Part of a small language model's weights.
Size: 14 layers, vocabulary 2048, 12.1M parameters.
MLP neurons of a small language model. Each row is named by its layer, matrix (gate and up: input weights) and neuron, and shows model dimensions 112-207. Each number is 128 + 24 x the weight over its row's rms, rounded and kept within 0 to 255. Numbers have three digits each. A neuron's up and down rows have the sign that makes its largest values positive.
After each neuron's rows, "fires on" lists the tokens most often at its 100 highest values on Wikipedia text that the model never trained on.

L6.gate149:096129184122138081146157150082093127136128152144143134095146132137137181153137112162099138168135113112070128122187129114147119168093150107161136129096138130109126120133086111113097158171120144147134116143066140134137124100127124112144129126120158099127156129137136109086133132115118120097
L6.up149:122113131159143112123144152124090127133123125112147153129132123121140113087160107169132103170147105097121143089175126135117128105064104136130145146127162122173099111112122155152099139141115118176119129160102157138143143107129115125137125135148139122142161166123126114120113118113130142111
fires on: " and", " by", " of"

L3.gate297:174156116127131130146117094148130140142130132117141143123100152097132132139090081098102164124118121133122162128127092125133153155075133126141077183161112107125068138146145114092123153107101125124126145119122178133109113153145129128161120064112184168079136143118116148124160103117082128124
L3.up297:125153132123123149130129141203154138134121147119145151126197123091131131114159169217115140137145116124142119107134166143102186156128145137112114195157127149115192136180082146158128120129063112124151128119126132140098141116140135105148129208116119096112130141132121165141149116122132153122
fires on: "9", "5", "8", "\n", " had", "-"

L7.gate466:104135120112162101128109143131160152133128134092068153132165137135103105096100130139145101153123158125082130066172098096152105124139084113149108121095126138136154087111128087117096099153152115144144169142116131106144088170168168128117114167159213142091083183158108102110148109136097157091
L7.up466:141158172116155092134132118137165131131120160126093161144134138157114101119100113106130095190170165127083142114125109090146074094174090142125082080111125139134123075105129111108114108181151112132148155099081118126139075133139176114159126155144157122121107159127125089113149096161090166096
fires on: "\n", "==", ":"

L10.gate208:165124146133120124148139156126146131135149120141137116110170132106118138122104148114120137096155192127181139118118119157106101088127184147137133130152136114106125150127145113114094136140095109124164159161119117101160187101152145141148080134126108142168097120124127157115117103140104121100
L10.up208:144124150126144143122154170104133171136176146111163113149099161138107121116123107143142146145130098118113153097112149168135123173126112173139132130111160130148154166064163144116108137099097149113148139097104124130118124083143125158122140126109160131122143142106118153104111124129168128109
fires on: "ic", "l", "th", "ab", "al", "f"

L7.gate38:155085116152100128104141131141112125112099157109161133157103096136142113141160134085134149143128126115075156126158138077093157168144117139143122118119123127075135134100134163105124159080123123098132134133156141071140152147126106129121182132137157155099119092205115119099131116091150135133
L7.up38:109118123109137151164148101083127068149155099121114115100160113114137151117159121119105158110100138105100111162098136148123109100149146193148176130137135153116160156140134132128130140138133146097147124188157140049149114131138140151142122125148125151142178088133174081086142142117131086137
fires on: "ical", "ic", "ference", "ection", " and", "ction"

L2.gate47:095123129191117095125130179133127145130126109127131126102132135193080127062126114151185129098135101129143145130133098140130132117123146129132161129106127153104125130130125116121128123158169136109091129119161151106132127111154146127174134127150151117132108116076158118040134143115128123135
L2.up47:086128123165123134135145108174127138125124066130130126128129133144148126121130083099114126101135122122128072121127051125117131086109105137133177127135131173154134131125122143072120128154141099075179134124180131118127129169142103120115129132098126150124148134165140053092124167107132148111
fires on: "\"", "ajor", " it", "eng", " Pr", "oc"

L6.gate482:117137111125132100115125133091103136135124090135148125127146114146141139124106145117133150128109104132118147133189122121111149135105056142129157106095144115122092148122130146147129142168131165153138134161114142135106148123099123114121127090171166154109189126120143090124138184116166139137
L6.up482:106122148110125163146141133161066121133135124171155119139168145141105132135129163157136125124155096135127134113115133169120151111088082122110163146090123135182088116112150129143115071116148091102135063133125143161107109090093122094133070107141096110152148136116132097155116157161122143161
fires on: "y", " Z", ",", " and", "O"

L4.gate256:103117134080172157128126156162069147100126186146122137134095153169153100127200138142165115150109122147136161121090112161174157136146125091129111117144150125172123149097105139086151136092101073121143144119106122140155131149125138131134166103141113144143137168124172099138165115148131130073
L4.up256:096139119138133138143135112163137109116142158123112121119188150138150118149127100127130111154092142083113118135132136121120146153124136136154165112156129120113134136156118109066098180108124136143113163081107137127141126179146128135140113109123119126133166131150224106161172175150139100081
fires on: "2", "0", "\n", "4", "5", "6"

L6.gate133:123083134141122090119106130087109100097137110146106147095146087145157135123120132135096106115165147123122121125168100098142110141152105143167145108141137126158141104081085153114136081143107108154122110153124153103176135119067177128056140114139133114127129100180129115136118165130132152166
L6.up133:102089114150134129141134136114121153079171107122115125137140114176128117121123100137139107106145102108149112144127117146101147102115131096126130099182109118091122127107133134143103121123121127131125138180126104106129155089102159119113190132135127109103123113157159166117159150136120127130
fires on: " |", ",", "es", "as", ")", "ound"

L3.gate165:124097134120132133129126154119128132128126142129130128075006139121091133134122125087138138127126131133135151132125255120130143166045138166121138129138126130122122134126102118119125123130185128131138131125130135134141108131130121119130134145142146126098131133131129130127131116129170116132
L3.up165:100104122151131130127128080194123125129132121135129126186061129129153134131155188176125123131129135132155134131117107132133173100186127131139127128148134135123127130107074141126124125119011137129127114140126133124131138126123123117129147063119129122000127133132141132137132132134138125118
fires on: " work", "ace", "omen"

L10.gate139:150122125148185121127113098142114120135126120128150124127161166107164056116140130153127165120080137197126147129106137130143129111087151119143122107174102109114126120140111147103117151082147178141152144094129103123098127134100105130109138114159106082098139137144133126095156147104126108138
L10.up139:150127160126144131118155091125127130124133147107142144103110161128137135150157132154139124116117148156140167133075156140137102115114109108093136139113189108124100154136148168158119123076098110139118107099158097099109116171104126126108109131126068095094153136177138103114112107137128144136
fires on: "/", ".", "or", "qu", "-", "ion"

L8.gate183:127091108153174132147166147172166150154157132114143114161134093089055143110132125136128131150150091104071090153096132087109111117110124094093127123098116126143159162191126108150110116095104140116136123087124127141100142127097123119135139159136114106130122118057136142115142126122116123129
L8.up183:128143151111141181117104136118115122132104130121126084172079109096172136130120112134115101084144144143131108112122182106102114117113178138053118104118136135173168098121118157111157181156115158126120132125144086156121150119116106149171114085117071133154163169139134108096108122117107117151
fires on: "9", "0", "8", "1", ".", "G"

L8.gate385:079086131147145143173132161135129144102102124131148161188175131123103145100145136119135137075112175089111125131121080117123138111091134149144112166106117140083113132136077115090108112124097134166130133114106135141077127139160147127140080117142124109116144146103143112108127124097141119066
L8.up385:088101144082107139142156159169139123074135122147114163111151104135135139121109130102147154107117163116114150158108115162123100085124134151107124136089141158079099120144081113120117135125090120149118128133165128143114169154123122157161100104082122116142122120068166142111155121122124129143
fires on: "8", "6", "omen", "5", "7", "et"

L10.gate291:153131161122115131127168145155098128149139149104119120118127133121122126121107168130122151134139150108143137120111113117087150132117119136135105127198120139123099118141131170109158156124125142175137141127142116106161200176139151137172110105147144114159093091111131150099103089160145069115
L10.up291:120151157080162105092129169115133107133160138076140091101099186193150136128133134135146148192119159049154133134137143147144135108131153054100117143124149129157119129129140139136129143130126143104123159123124114126148132120099129152096116146117105137149143098094132146161131115145065156145
fires on: "il", "f", "al", "0", "ish", "it"

L4.gate313:101171103097095135128128144174090143120142171135159117112111152093153117111103140132124117115080141129135134121089140166124137118107126114124107133140133120137151135139106107121149201119123138130142129111188127106129110118148116159135075157147094151101144117135163119173160120127137094090
L4.up313:116164106124104119158125109125139109174134159135150112139113125110137129142121163133082106100166129117150097125081143093086090126146187125121168159126133116098125097125117122168120122139152139119109129083149127134096133157143104146140189107140152142140137141133112136116136061117089127143
fires on: "\n", " ", "2", ":", "-", "1"

L10.gate12:152120110152186104157126132106105157120114144133099125133099165139158100126114133138107112138175146113120127101112073185114141160152142122145123106138138151154131084111163147154119145105110133121164098110096144154170118134160149102116137096124151084100140170101150172134131124090128138096
L10.up12:117140113121109147121113147087137148100091158132080119105087126164159165133102119163139121131115136115168110158143124108133117146100101130118112113150142096131123143075158116130100143131120088174122098129148112101132155129096143106132134169122103136122111083130122137137126081149102061117
fires on: "w", "b", "it", "ir", "ast", "aw"

L6.gate389:083128113162099119141134131152115144120137120109157156141120139106117094116094116160146090163155105109127132141138129110118135124117153096126054120117087127146145120157119147121134138154094126172156143103125086182140170108138134134132113100177123111172106167078142100085195129126131131106
L6.up389:127171136157094128114131125133132097122147143169147152137148116118124147140193140136160139178157105120120152134136121157110132140107127126140149125135141148154131099119128115151094175134123127121144140166126176156146146124083145155131147120123120138151174162117149134178090110146115139139
fires on: "1", "2", " by", " "

L4.gate214:132108149109162126150137158067122106126159137108109155108146113129110139116155118148107158116158119062136108152128145138129139129113133130120103127129096129111122148141106134134126145113135103166099110138116124100136110121075099081149117111124133103117139078121088147167118109117122108116
L4.up214:127119093123149127136117161150147135138129114136128162121092154135107160130159093174113110117155129072095105142157104088110101152138120144154178162135123112107166135103134136131149110100134143176095122140129108113173125146074161091121138128141143119143139081157169111127176087112102144059
fires on: "ood", "ley", "orn", "wn", "ivers"

L4.gate149:156088140098140111086131125089126223121124182135140131135056136079096125139125120128128114121128133159119119103124129137126136112097139103132158101107154130109138132130126192088108104147125149118103133108072136149147129140116102109122131110144125111105118092131140108110068096110114124128
L4.up149:112136135204133099182132095104091120164127158110102127111131130114141121118102157122121127104078139159114090133133110078156080100145119126129134150111135120170131108093081111126123091149122146149149119201105130101130113126087163130108112104127129100116106097148109123100082147125117132138
fires on: "9", "ulation", "8", "4", "7", "ile"

L6.gate448:168119095137142139123120117100166160139142130090143118185129106141163111147120133133127142102176171116181132107138131111136147117132131093130128168086151118110133156133143142099118134091143116104119140106138176130097091147127149089105128152150161143108114193145126118149188192105134138138
L6.up448:124153126103147181114121162138106147121118097184119143144094140164128097130178125169132130118105126132121128137098134122137129085120101100079131133100173101170114162139091136115153192097137090103137122152097128120133120116063133115147080140141150146144152144111171114132138168150125156119
fires on: "9", "8"

L8.gate491:168088150139153108126109146114112169116116090129103146134087094137166104142099075136118113152147167164123099124170100110092096062130108117162134081115127147119184086106146123115095159132122118138121127179122113170172185119092152119092139158132126133144133145143163106131141154129090133134
L8.up491:158117129106136106154102087119169153089111088116156092121133095130114152155087093145107084136132149130122114148152126090108098075119119136124152113120144161137174091147139106091106161153138128135145121153109109144138137106075166117095151142105127136102138154170161122103161152098080121113
fires on: "\n", ".", ",", " |", ".\"", "\"."

L4.gate66:108138114188139126122125157162147094093138137122151142147097160126117137144126094166106143145080135138144125148116153128123104102151145181116077157112115131113140143117151128111123160127115126088105161112146142149124070137182152133158082140134169168132164136126123137100162139124146122087
L4.up66:068114105146158135140139156114109092112138097130148182147152124123139138113133095131111121106071124107116158144129091131111121113151143150127138165115121134135098146163124121067122128108118142100155094139125134151123091161152086147154034134156160122136157142116149070107131086137125139124
fires on: ";", ",", " |", "2", ":"

L4.gate154:138137120172123119124143139166088121126136116142136141131126122148122126123165125140165146138132159153106192129133138038100113102154119112118110127116107123155122130072122099074194153099138110133180126118059106138146136104127121137147092147135124151158127157132159171110089173128134122090
L4.up154:097182129141146138139127128116128141172142161147108146141104132123101127135102137142146145125109115094142113122132086169205152201124119115123115135135146122128136116138109129172156121110137122116119147121144135120101151143096131137148137125102146146147110141113122130131183145129122107087
fires on: "#", "2", "0", "و", "ces", "ured"

L3.gate379:131122143115127108110137110121142123124167153145097151129126083108118152138126131129135155115131109126111136152102132137105130132137144142088133129138138155144140178146124131174170124127123115107115121102129078091145108143138076129184112136116108104137093087092125150136098119166130095114
L3.up379:130123125128156131088115127137166135088124111141147138138126095115124150119148127148115109111146123106154133108116133141063138121122128127130162145124196136140135157145125123139135153119129126164108175129095134131155085175149104125126151131106139161132123147094121142093115133156134142107
fires on: " Japan", "aly", "eter", "ille"

L6.gate226:123150091170115146128100145104161187132163149107140096166124162139111096097123104130119099129192098091144165113146124087118145134119094068130073177119138113125154146093167180152104103132119121143134161095147149153125104120120147141112137147116128132094134160115099150145131153136120090105
L6.up226:110082125144147180169128079139131151122126165117128091135131134131115073140146146102106107149144097107130152134129131122122124138125145138150127166099154074182115156119150116144135135140106148116120156130127124161105082101106148088134140123135109176154153183098131129104169107161159081186
fires on: ".", " from", " |", " Par", " Mon", "o"

L4.gate407:088152125134144130104119139140144128137138144127140124154186120139123152122150149117116149125122125100108142112108133157114106142110111129143115155155133128137122144100118128171116185126138161164121147104143095120125107135125121138181082091136115154105183123092135159137089098139118134078
L4.up407:114120167079137139122131124144137168074158159108135174098137143159130139167139085113154138180090087105110106135091123127160204097164152085138093171150153144108103107139110134150134143080122154126128163087106138138133106103114158100152146106106123103168129118157154108110133128157129147108
fires on: "0", "it", "ol", " German", "her", " "

L10.gate14:120095104126135138104122126148136111135127140130152116126149130121120094092145098098114124149097082122168160149168101124151125108115129142149172136126147152114125121124143138163100125096133142134127176122131157114135125129150143159112106118132073114135141132110108142120121120098121136162
L10.up14:099156159144159149119148109158173112156125148123158088137163165105108121148117135138083110157088143119163123150150143158106103121138131143129121116121130094113177120142102174157130059136163169102143149129128147141086123137157159115089142141104105127097126107135132108162124126146122120111
fires on: "uk", "i", "in", "ia", "g", "ing"

L8.gate43:133161162154133107156152156121146127166139117064136126126134120123107080117099146147083087124126135119119127131117120140154140102124077133129135162081104155155083164127150138155142057149125084137125156154144124093117096161129141125122104138135136101126088130151082123143109175151111112107
L8.up43:131108146109128133123126128115101113121126121154082114121129137180136147091149108083079097126189150115123163119140167140134071144124110137152129089132192118104133122134132102149148102125159116147121156084102111119155119164131125147177131095151110126145163125166105111115144119146147143115
fires on: " on", "==", "\n", " On", "itle", ":"

L7.gate110:120149086148128103182152183153116131056153114123095137146121165149106129148147103125109152116153118129118144132119150126105137162107118145149121165099128125118107141144135121135102123086132130143118141117149150148100112159121082139164092109127176177112148159121114122116148132133133161093
L7.up110:157148119094152098152114120133130135113129121120134121122155117141162148112112139134144141096145104141153098115144155130101204110105146098175111114149102098096163117162141138129157091142112112117121151096153145128127121103131147175135110123096082117171123120159108136128119142126144155074
fires on: "4", "3", "5", "2", "7", "6"

L10.gate282:133139059105117121134118150089111124140106110175123089161076135143121127113099142124111132154148104125074123120128108154123198144088127106103100125151172146144155130111137079113125105110161128131148123128104151121162119138141118143092100139094114138141139135160091125126127106159133155162
L10.up282:133129111109115133138115099169114107197126107135168111155127139114110161086147118127126093117139118147152117112095138123121125160070085152117125101140184102155117108161122129121134114129130158153130110158138135116133125174147137122195147134138152143098143095145132116118159099150179100130
fires on: "l", "ur", "our", "ce", "ist"

L7.gate79:169090148098140136118131088147120116121144142116093130159100106133134140155169115097138165109154119120097131130149109057137126131156105139129113136125144116130160150065115164151110134101133146128113130143114128114150120070104201119130134135145184176121117150125126131156122086149157081142
L7.up79:080098108134169090155157126135142091147141094146159167107174143117095149089130119123085172124109110080116145144151124085118115107144170117161129129152162131136164124074135118132125055152114153138096115153128159104120095120159133118092093160135167099133107123156141104133091107155110140169
fires on: "ical", " American", "ic", " National", " North", "ional"

L7.gate285:120092187133140119135098130090110131162150096121121152121143143128144098151127136094135095140161115100149104094122113121126162096122059056128128131155142157125144150160114172152171071145116111138117117096169112150148164078136111144102143082136094096174121132161121147111134114145144139149
L7.up285:116184123101149119129111107138119100110164118150161127104131149129126121140141134105127123108120136134117132155110123103106119140178106112119114112126134139137130117083101114123164146136105153113108123148149070161125124083100118146130128138091104161156137100091145145110131092132150099165
fires on: "0", " ", "5", " |", "1"

L4.gate264:112118135101131116133118113085098109067126105129115127131032127137154111122124166123150110150145137158117086142133099177088161074133123120132113096134137145129126112129078101059147120144114128140121130125113131151166124160146137129122143127108121147108088127135159108139119161136126124129
L4.up264:108097103126137112145146149160136093149130156116140110128183147136128115116127080139100111135171103100148242133130132086107137147144123102130107152131121138145137127154109126157136118127120099091092100087081124150128123136049110100115138115125148117167111116139133100142146193138162160109
fires on: ":", "5", " bel", "ists", "4", "ik"

L4.gate3:152141151120125141127127126117143158164135143134132156091125141119224129130127174116109147091090130112124160117124120101112096093127119122116151208118149124130124142120119132146125145156126095151122132091142125121123136103114137104155079148111109121113140112123137138092099113117124131084
L4.up3:091154096140108141133137112118155169146151153114139111107100135130104143130101147115111132092115124112097169148115106141154162188152131127133117182137135097133127141149092098130135122151130160100197132095143153116128120205155124087121096101125139170032115134135136094141191168120130136098
fires on: "2", ",", "0", "ency", " bl"

L2.gate390:166125133123160229126141155079127143126132080125127121125129127153092128051129130120163128138123148129126132099131122139152122127109123127129099130146077093121127122121116139133127140158137126139121125129115174097129130090159134127146126127084140116133171095181169162143130209104130130141
L2.up390:162137128173118130127173137105130124126127173129128128137124129211130126155123110182102132095130116129132105160134100106145130112126157133129155126102110181124129124091133179111124124131120127118096126126157097087119130152118138088233128125171086088131124121206139127168131178143132119136
fires on: "ul", "oun", " January", " April"

L6.gate126:140152056123100097153147113131145142177154110146186094123210141106102124121151157175090139127145123110133096125129153091106102128114127150119110128117123137094123177161177140156122121148158144142136126143124118135100088148110139132135119123109137122137178145142116146156125130154141119104
L6.up126:122163090169117086118106123096125135155181115099104123087163122126127141162158173146113166091161127122128116126181136088134122140154162105116102126149120111112105133143119141162146099161109141144124156107142157129156125103118124137108116109109123111115117100132101093110113150178163104075
fires on: "les", "4", "5", "iss"

L10.gate394:107134118162141134158118133128127136099119110114187137160133122138110132136119133143097116148129115148081113125100154141151175127124116136128115146162163123147122115127149126058136171147145099152182140117092160123118110144174110145151158133076164121085113162108104164093144123134135182106
L10.up394:137121135083122123104105091150080147137145118133100114118106106128113090118092164134147141104142161134124106159091173157070124186120133137103153137133142153131122089158136122126133110123144163128155149134138178125132114167110125132086111148149168150064109125141137107100106103154124092165
fires on: "t", "id", "ist", "g", "l"

L6.gate385:066078113094134137106099167126100090131109105147121149121157113130128110106149138141127141096123132116137152107155149100165132112094082101147157144110153103138172141141118158122143114145139141133137098149114121101143120105141133188132123117113079158154159139161150104148108119090118125093
L6.up385:083108135162110126098124090104120166185121120111107058126136131097120150124085176085104130148064120117160118127180148122122101124107136120142127133185152059102127115139128130086075141151125173153123158136139098182131101143154097146112137076162136116107174130098129137120131113118165128135
fires on: "y", "ic", "ia", "ier", "i", "land"

L8.gate211:139134148167128090131166068115137105108120120078096117121139116104138099117148096138121067150093159127139091151089132077146124115119144130128140115126132114123149130167110113134127136090116153117129165118186117180120152115138176089085153058152160132109130139140140132129121145109132066111
L8.up211:101134134174119133172144078128122131135123119092130164090139128127149078114144083147160140174123116142154169121081116078135157171142110142135133107131131101127082154141119087133134155083115107124128127141122143125085113134120147107108143094148144118112144144127153102135132121153116100132
fires on: "/", "–", "-"

L7.gate69:149107136138155133174119139140133114131111086147149114121128134090129108111097123130153158170187127133127147138155119116095163149103131099131127129109125125114134117111158156117143133138105112126147110134136102160119151143138184118071177144128123112142116166144149101133120114108073151178
L7.up69:130097141110175175131149139135091088144120123159158130133092123129132110159128125184147095134144096101151143117109130130121120127124103068127121135086135122174079151134149150123128171121101134133111072119142089156121162143136158106107145114146105152166163177189175114124140059117090113096
fires on: "3", ",", "1", "4", "),"

L6.gate32:134158106147132105084147128172130134159112106151148100162158120108094110111122153147123101162124113100099165113179104118104154135144120151139135164086122135138143156124110153142153091133120085126126138101141133114140122094122124128149170149161137106151137167127100119134109140143093106114
L6.up32:116106184131133144121140170184083136140095139131116122147134118117163112122145139123118106117059095115086142152108067122115135110131080135126152120117118146140132184152101154100130103170106110119148127148132129128147138105098137133119107115130120092190114118108191166086123144143138125107
fires on: "ard", "ter", "am", "7", "y"

L6.gate369:153113088147165135169146146120104109157097116102129095144126137163135090113131143138068121140172144121156141114135138128154147079099128116118075137140132121160156128127159138135140140147159136151131157151163150132115143161117144122135127127183188144132150197132125114080123132116120116161
L6.up369:158114117131145164160154150138079109155135174127105101116133176158127099155128117080116122143141107104109160148132141112127110106131117121128086168120112113170149142148136131154159142153154108122137145136163143119109109126110081100174108122148175121155149146114130108090086113142122140164
fires on: "o", " Par", "ar", "===", "ad", " Fran"

L3.gate116:139150126112150166124155169119120141127121143102170132140127145163105150105140154121139145109085098123125172113129117085109129104102140101103097145145141120112078144162133132120132168107122108127129153099098111150116171124156109124162039104152138134115176157147121120132138135127128150093
L3.up116:133139141117126145090134156116124131122131149153132123122105137131113149121148163111136144074110106140104172116074129114112108130106141128093102135129137127131077157130122109153132154115136105111123094101103095116111149128131092114223069138131115138140167134100162118131111106117127119119
fires on: "9", "8", ".", "7", ":"

L7.gate472:106128155126156156136159117118164127161142108162082160149134091143163121093160097077142157104165142104120121088128112094118144157123086104125167107129172149085123135120137126140101149123123090137139113141090123129147095126130131106125130138122150127135111104067174127127161145140135094186
L7.up472:119128168132139177167162131115098128164128107093137131150134154115159102084172137159084126112151131092120141134170133118116114099104141099108141149152185121143147122072132121113212132135115142102126118106122127157119165106111144115134104126156140108180148135116159095126117080153096121124
fires on: "0", "9"

L7.gate477:110168117163121148124155161134129155143144131074180127146122188103114123119125139144124120118143119129113114114110118121106116136088107108105108132115093102140161152146118114159156139169139082142137141121145142143102118113124141089169090149145115155134146179114154114134153101141134120112
L7.up477:122130125200132135129155132148122139125120158142166097135131122144124087126102164129128137114102151062125072116174138118130147148137166148138080154151133105139107108165128132165177102111131126118163147097113170132106151137175110130134129151133148107109104123138132111105104179164131100080
fires on: "-", " his", "ight", " their", " Total", "d"

L8.gate227:121092173085118106129148080129091152121142162128145137118104140119123136079100120122095121121130112111138145104149130131139129112153056129118151091099132146140129146132159136129092088125143118104130104122079083135143087145126133100083139163177131102145125097183088065117146161130144151156
L8.up227:131140116145112104151119108125088145163136098103116137096116117099146142134114154148128117084108169160145120130108147091129135095106140148111135129098155112118117135161117137166185030171079120140130155121109159108117120119154151141131100125160129119117154141142101087133144097110126125132
fires on: "1", "8", "6", "7", "m"

L10.gate425:141127131128170129150127147125131123120070124129139093121093137165159130105115104125126111118154113093150139077173122156148195112146094136148091095158136159121155091123145138078111106129112114113154112147154120107146149107149152080137134103139121122131117121131116132144153110103110117119
L10.up425:088130136123131151145168173126169121107044149113100123110102116142201131132099114090145134156098135087168133126150111180155131100178117131164108101131130127064134147083154087112115145130127118096133110161140126148122163107138126076154117116098097111134094133104130163187109133143120133114
fires on: "w", "our", "od", "om", "it"

L4.gate484:156135114130103118118149146129098148160140113091139119133117123131176141082104144120101108100130132142082194129117168166126139125089122145106094140140124144112115083199154163123097131137129119121106126105181104146130107101117151168137086157115114125134152119123143144123132083126120126153
L4.up484:097139138143144158175140099129122104128146090134120160158137146115162141124117129138121149108072128107141136131144104096106182177128133111143143139141100106118116152114145180143124135106137122136168165151178136126111112177114190098122097139172170161108121108132121141141114131151122091119
fires on: "==", "\n", ":"

L7.gate59:077091139142182078107122138147063142137096152113125147143113136118116110140153092118103110127096090094155130124138088114121154133097113104158139110137097151157099094108152152140104101139127112133120076106145120145132149091113121109096098104196114105164137134133112141095162114150124131142
L7.up59:111149109157122136139155108121128119106129148098194125107169139119108139148168124131091127118131111156100173137109111125156122180164164126124116144120140143145084100106130099119083182125091171113097126107124141115088147101113109103159101145169121099098148135154139134134107120107113155136
fires on: "us", "1", " ", "in", ",", "\""

L3.gate360:121101108127153119099148101126130135152140113145078148119131064125133132142137129136141171108111106108100115143125116128100112126136142154122180142131137120098119194141133121145165129136122122130140114101097077074160130161134106136150129139119102155150082101062127155112110186153132122140
L3.up360:135138111126149162041108120138101168153132092174133103126123091127125129138119123135133132117140112073130120100146134137071122123128115156128144184141140156152131158157127133139117117141133104174153124119072122131171096167145081121131139120111098175130136157123109150099141171152123167129
fires on: "earch", "view", "aly", "eter", "ille"

L6.gate350:085093126132157114168190117138127081167138129096162088091154136105135179098106123118140096125142111095142153103117153088137113056144128124153107151114161158115116131124100098115101137108154138152143160078075092098129148185139096087136088144126111115093143104160126109074150094141118106125
L6.up350:168142127121112134163147128113076115163134135144149122110134143149150142140137130143095149082099118112129161130116168115106125121138146085127134150127182157113109116134128152123135158086141173138126093114144127105116101147118108140160102139158128128087167153161111127100113097108133109146
fires on: " ", "-", "N", "ia", "/", "oman"

L4.gate418:137122118121121145151136147145122129107144168153154153123107148097123125144150122125127144157091118116110117163112161150128079133112155142111130136134138122101134158143084151106151153093108169138174141141152122107127141100115115136148121151113146099147180117123140175133124114123120151111
L4.up418:136135114074112115133116162127115111140122148108120117138099119144051128115139125164111128145199146133143060161136140151154140131149115120126145149099144153156153128102111140126186123134117142112116131145125140136115114107145105131123138132120129133172137158105157128183156093159111151135
fires on: ".", "8", "4", "6", "3", "1"

L4.gate306:190123106137137111118115140137184124098137153118183136143138141112129106099123130153111118142090122103143112136131153142103122178108106140121065144127105122147147127150143099095140152120120139149130162130136158111112097069119157102145081118140125175117157131115158174104106119119132131140
L4.up306:091191141142151127149155130100141153138145134088145163116149127114149136130125178181110150119115133101128082130132120099107149082132166174133157132129095163097133142118125111132100109127122100102151130110132143134128088197118145130130141154180142131162110151165121113158116111136130111081
fires on: "-", " II", ":"

L4.gate365:143158109138145121153134120160126144114128122148156127099096118126105121131112118149131120180178145132133129141136130139127184105140143127120110174121117143156164114119132112145240086127124143121099165124124167139127160125132146126121192122135114093163134138128121115154123099138109173141
L4.up365:159113122109133131159151107121072101115145089111116133131079151135098090106106115175108107127134110139142093133139112150120145114125112142137132108103112107161107145136164161083108062135098081158109137080120138145122117128093144072092167144137119104111116086136135111133119124131140118130
fires on: "\n", "1", ",", "os", "2"

L8.gate508:154110120135135108096119148136112140129140151083107147176117157158140122123102133100209123169149083129149161119126066094106156164149093096167077115122095078135137122126131099087099136119141076081139132093135137151156142133156130121127138150170125109138096146119120146129128127165158165089
L8.up508:151109145136163076086119170154101113112122149108114123121093110128129151114121099114129163148145074147152158152117082098103121149132097117150101143120132070120116100130125119155131109134119091122146125120134130135156151154127144140122139151134100134160085096112140140134103127178106114123
fires on: " D", " O", "0", "A", " two"

L6.gate423:135171100136134157124133147129130116110124107184098120131145124128099131117147179161114117162146120124122113112122150162149169101094127137129103146143150147145168143150110131144138090147134106169132150188111120116146123097108141121150168150084173144158120180139136125110112097113109143099
L6.up423:135125118128114144135105129157068122090116107097134138079156161138061113130131159137142087147127136136126122129127163101109136121153092197077123097116127122181080122154140104154148120112140098147148110153115101143103147079079120125137111177118122146148144132136133114106127119141104151139
fires on: " ", ",", "2", " and", "3", "6"

L2.gate197:175143128129137123126134123048128135123125144128127128127129127157131126151134102166165129134120129122123165157131141171137124135109137133132145128145170177134127132145132157091125131152140144122107125124159177176130128147128128106165127132155107148124084146087152107087122091105125116111
L2.up197:141159123175177113129143131112127123130122129127129129152129127131212131096130102179171126145122095128147124112127112191112135199118105120129201130162158150169128129145121136080126125140183122098097127132167161182129125167191106191146128125064108121121068192090086121157117096141127131155
fires on: " -", "isc", "oc"